Weights of a small GPT-style language model, trained from scratch on English Wikipedia.
Size: width 256, 4 heads of 64, MLP 1024 GELU, vocabulary 4096.
Architecture: LayerNorm before each block, learned positions, no biases in attention or MLP, untied embeddings.
MLP neurons of a small language model. Each row is named by its layer, matrix (up: input weights) and neuron, and shows model dimensions 128-255. Each number is 500 + 25 x the weight over its row's rms, rounded and kept within 0 to 999. Numbers have three digits each.
A block is one neuron, or neurons of one layer that tend to fire together. After each block is what it responds to, as a language model described it from the Wikipedia text at the highest values.

L6.up606:493502506513491506453512508490511473522518468535500491490465521505540532489505499510462508508533507464507535534478495556488525504470533505519494491457483488418466491495482505534475523556516496526453529502515477522541480490495477508482505503512474460458495540519543514485477471496495479512470490493516490502447480525497496525462509486476484502536533533472484495515490531513489483462490
Responds to: Word-start fragments. Fires on short opening pieces of a word split into subword tokens, especially w, tw, z, az, as in tw(enty), Am-az(ing), Z(ionism), w(inter).

L6.up421:453532506477476502499541470472482511494493541507470505499479508463522538499461501553466484484507508534503551430515459514564475468490505487497567511522471497452538499486434461518512491473483490506521456522488477506498485470491509513491496528494508459503505476494508570472474536494513481473518524512482499537489494445512553527510483501485527467520526500566482523505465519473514481471512
Responds to: Coordinate seconds mark. The ″ seconds symbol in latitude coordinates before N; more weakly, predictable word pieces such as anim-e, proper-ty, Mon-terrey, CE-O.

L4.up115:472492540491454512502523498486458516480479499495502536503498476485479508500511475491508515512547494484499541505533484500506491522507454519518526507522504516551518496514467520493527530461516503490471495521450486482523512493519488483483509537539492533493533499463468520449472496518520471454560469523511500485512509496532482455433477485479497512525480495485522451516516471524496537469492
L4.up213:494510494471515490518517494464502553452509498478517512524505460477511473494478501457490489506506530515510505513491502487509499467517497485512510525471473539509520477535467545479456513483527481488497486519513483498518492526480514486460480547518442478463507529478469530519509473513492502503559545518509498533556514477482515476502482467494515506542474465509555493517469468512503514526509
L4.up448:525520454512497454547502515475450522543476506505490525474490485514511463485459463476505492511499527500529471489482510488531507484489522461511520526498459490478530494518471497492521503501457492544493545494535501518482507510529462468524498535468546505505479484519498524518502524481490542541509505532528474506510513473512473506473478517465532541465502529510468524496460521532503480492504
L4.up630:493487514506497486516478508503510524551478483513495508533496479489451511494468475483516518526492469491480515508503542456512445498475490543465521489534510520485476510518470491485494531483490462514538502520470549484522481529508480511500508520508518506468536551505546487495499483510486480474512503540511435501536469452505521465458525497472511519527528494488533481498473480558474494459481
L4.up748:493462483504444533525476476503519499507458485476519509496510502524500503502455461476450496492477539492495496499491507460481460533539496502552503545513545540484491541494522514511450471494478550510493494483514500470517478498499455521484436528504509531504484485542511494506490481496520494492532499508495486485488457508524477483474451530511518488502462472517457508453480490515509509540515
L4.up855:494551481537526479506498478459496454530499462485467528513525480502514443437507530506507526482528483487531519480528528517475478486465543501487475518507474506503517504506495515510518562452469479448490515482506510506482508502523476480478475548512525507480476457460487526522557454475537496516490499505466529509498499492484520532493488489471512549522531456478512488516459475521523546489475
L4.up888:489497497484475471499506489520493430528543505452467482488487470524507498476469536574507514493508490479511488508484516482529498473438506512462526495508510517525490494510509501479533490487463474514476506480502501477468505513549477537478491478540530506526492535544526520473487500519535505448512528520479525464482468502538521517494509498457543512491486517473474487498519513499547521516493
L4.up962:506560489484501576457515459489500555531511480508484493512519495483484480519442500503492512515537496519496518484512484513473473476477518485504519478500493530480493489552497486488462482524557454468476490510534495498486468503534498477505555556485534478475509490465486520483511479523507506502494516521506498477458500481535533481471516482487487513477522498519505511515483497487483503537496
Responds to: Coordinate seconds marks. The seconds mark (″) right before N in latitude/longitude coordinates in tables, plus weaker hits on infobox field-name pieces (Sp|ouse, Time zone) and other/different.

L7.up222:504459497498525528527507517474431522503471479502502537485524520500515507502504521515504497506499516494533496501521509502483494530505461507526533493480488485502513521546501509463500478489496517515482496526473524468492465476494477448499504517529484482501512523509470509515526510475523481522473468528513524455509435488510500496494495466525456516483515523499492465529504508514508493547507
L7.up236:463516514521497526493479445491575459507486518545507500480497461506512443534521540480489498497516508506497489488537506481473501553520508523493515516478479499493473522536507475475514476478472515512476498458468545461509480502535522478508497505462482468476502538494489534471465492496507509494507487503531490484499477483524523472515513519496518510526444487484459514484491478476535522523539
L7.up298:501460484490504471502509492502489549498449522485495497516497511525477515499532522503495491525464519495524511504484525483475496490497513504490525464472490523481494536544490508484490480440474517533485456509475501500508473527459509436524494521526512475481473544509519509483527522522553533507499517464513463519521472495519452492454489502529473499478557523517505487470469501472467491526508
L7.up631:528526481547475486504526536495501492500472538535532496487547485502520532515515492515489509519518551493502454507486503492534487529489497460514539525514497450513479530483477511530512492486525461526462503490493501472500470519495514470543499462508478507492423537501470465500496532511487539458491519491505494493553446495471476490524496543536499482464541569530475465515534469518523500510496
L7.up745:502488517515551516543478529471525417505475480578493503494501502489482536522558508502495508498511492543478500501482514523477445501478515526499504517527475478457483511552466529514554472505509508505450519501497526467500502499474533498528527528487493449491474499481483533508502500522497499456505528525473502516502476503455505508532487498491468490472547491517464472542497495506501510525509
L7.up762:493534494524509481546455506461508479495526532493509447531505476499502516477540484502469491522494489502456525533498533507477521563522495514480486466505483469525498506516455523507530496489471493455498461527475506496502466498512492468519535458530479479562455523447522481441496514512509503540503518485485487483440528474521463492499466498437555515484481472515479493522519506491525515539505
L7.up779:469499489501511486495476488522495529504516452494499475514504506535454512480526524481502507495503508524523498489460520490476485468493499466450516504502501516461470552533484515523541470459527495491497475533485511484480460503487552497499494471502522479434458517489482484478543488498527530544492541496485472516491484474496508466483470494496475481508506500534481474481489516483511502527521
L7.up918:482502494511505528454498479451493516484496537571487468459513506480499507536467510507513541542464475524535521505503496497490522552558499533537445522536510483485512502498565533517508478508505499527481496502483532463529507435500481485491470491477500482519459514503542543507529508500496539478490479487484475505487502508456517474485500504503541488544495485562517501506497506460489508510502
Responds to: Verb-initial word fragments. First subword piece of a word split into pieces, mostly a verb after to, would or a subject, as in er(upt), en(joy), ens(ure), g(ive).

L4.up102:499497488483470489515476489482498511467502516497506493465505485464492533467544524551503538551497469526496478523503516506489486491444522519484481476535486531543511507548506463513530486480460542509511534477518554543525461471499487524491470538440503471534484491531509459498474497496523496525538530466502510509494474517512495529491501477497512500441508523515511503524479510518485459513495
L4.up268:516479528482498497515490513456489479519519474526483461504486530500511498509478544482511534523543479501554503481493487527527464508519547511462471486479509477491496526522506516490505563506500525481494499466517483501535512475519535501478537532500507547510463520484494506491502497447560515505512532482507471499481479480534486505489465484448511498527465507501532542526473484502495470505536
L4.up288:466501483447489517491473466480521479532506527501523542513515496497515513505468549565510484517529490520477545470475510502473493468493507510539507528487531503529524510515502477539534516508511541497497506445513519485506466541516497495479500489529508464507493457491519479543485502497531493532489550459493499533501456489536530536473444439486484479488514471474506506533483527506445501533505
L4.up408:491510459500508540484482492479485479503515522547468502477539450511521510513511511506468563506545471509480526550502453501483472501456490458517491481461524512528519487542512508500525518490503466506501486496516495560516484499463478494541494519493509472514506512520511506489467503464528515506496514490512456539518504519511500479518469551558529462472477529479468509537516502481479501508539
L4.up502:505527492490496482440478508507538485518459489498507474459512455544471479478557489525512548538493475495504489525539530492447487518503507493497520499422565481509518493482498502532488529532499498483512512488514515501523472498467527485545509480458510530441501462537548469521515505494483518506520475508488548521513530508512454478503437510488469494497550479508500484513475531506517483524509
L4.up511:496490439444516517503471496489508542496490519510479466520527508496515547517483516516537543535516478466519515500521480483534474505493490491556530522493506509524480523523484520532529512506513462545494483482543487527497548476503469492495545498486507506484474500473510523476490498525510537506443552471517524509506484473515466442502525477471489491473472500517505512464478502465468460493511
L4.up523:521499523535513499504484496456459512501542499529518508495475538499519520482507540514514460479542473484455487510511480546494469508473461513517501512522486537523483520483511500517511485515467498520538499468488506485457549526535485456522503466544506473494513484498524495474496529485492520512529467497507500511490489460477497508500476479513491539442504477524494465497461510548487490530526
L4.up604:499498464519521454493475514479493531506523499518523449481524519501539503484524516541506511520483477546472467526510500509476477486440494521476509513447478490493518492538542498505530523490502526549525513463515517524537503475519512510486523498484505472519497495482486480557504508560445522523475489466494521520520503476477469526478493516493483457472498492528550515512488518488465488504512
Responds to: Word-initial w/g fragments. Single-letter first pieces of split words, mostly w or g, as in w-ildcards, w-ater, g-elatin, g-atefold, St-ew-arton, with some symbol tokens.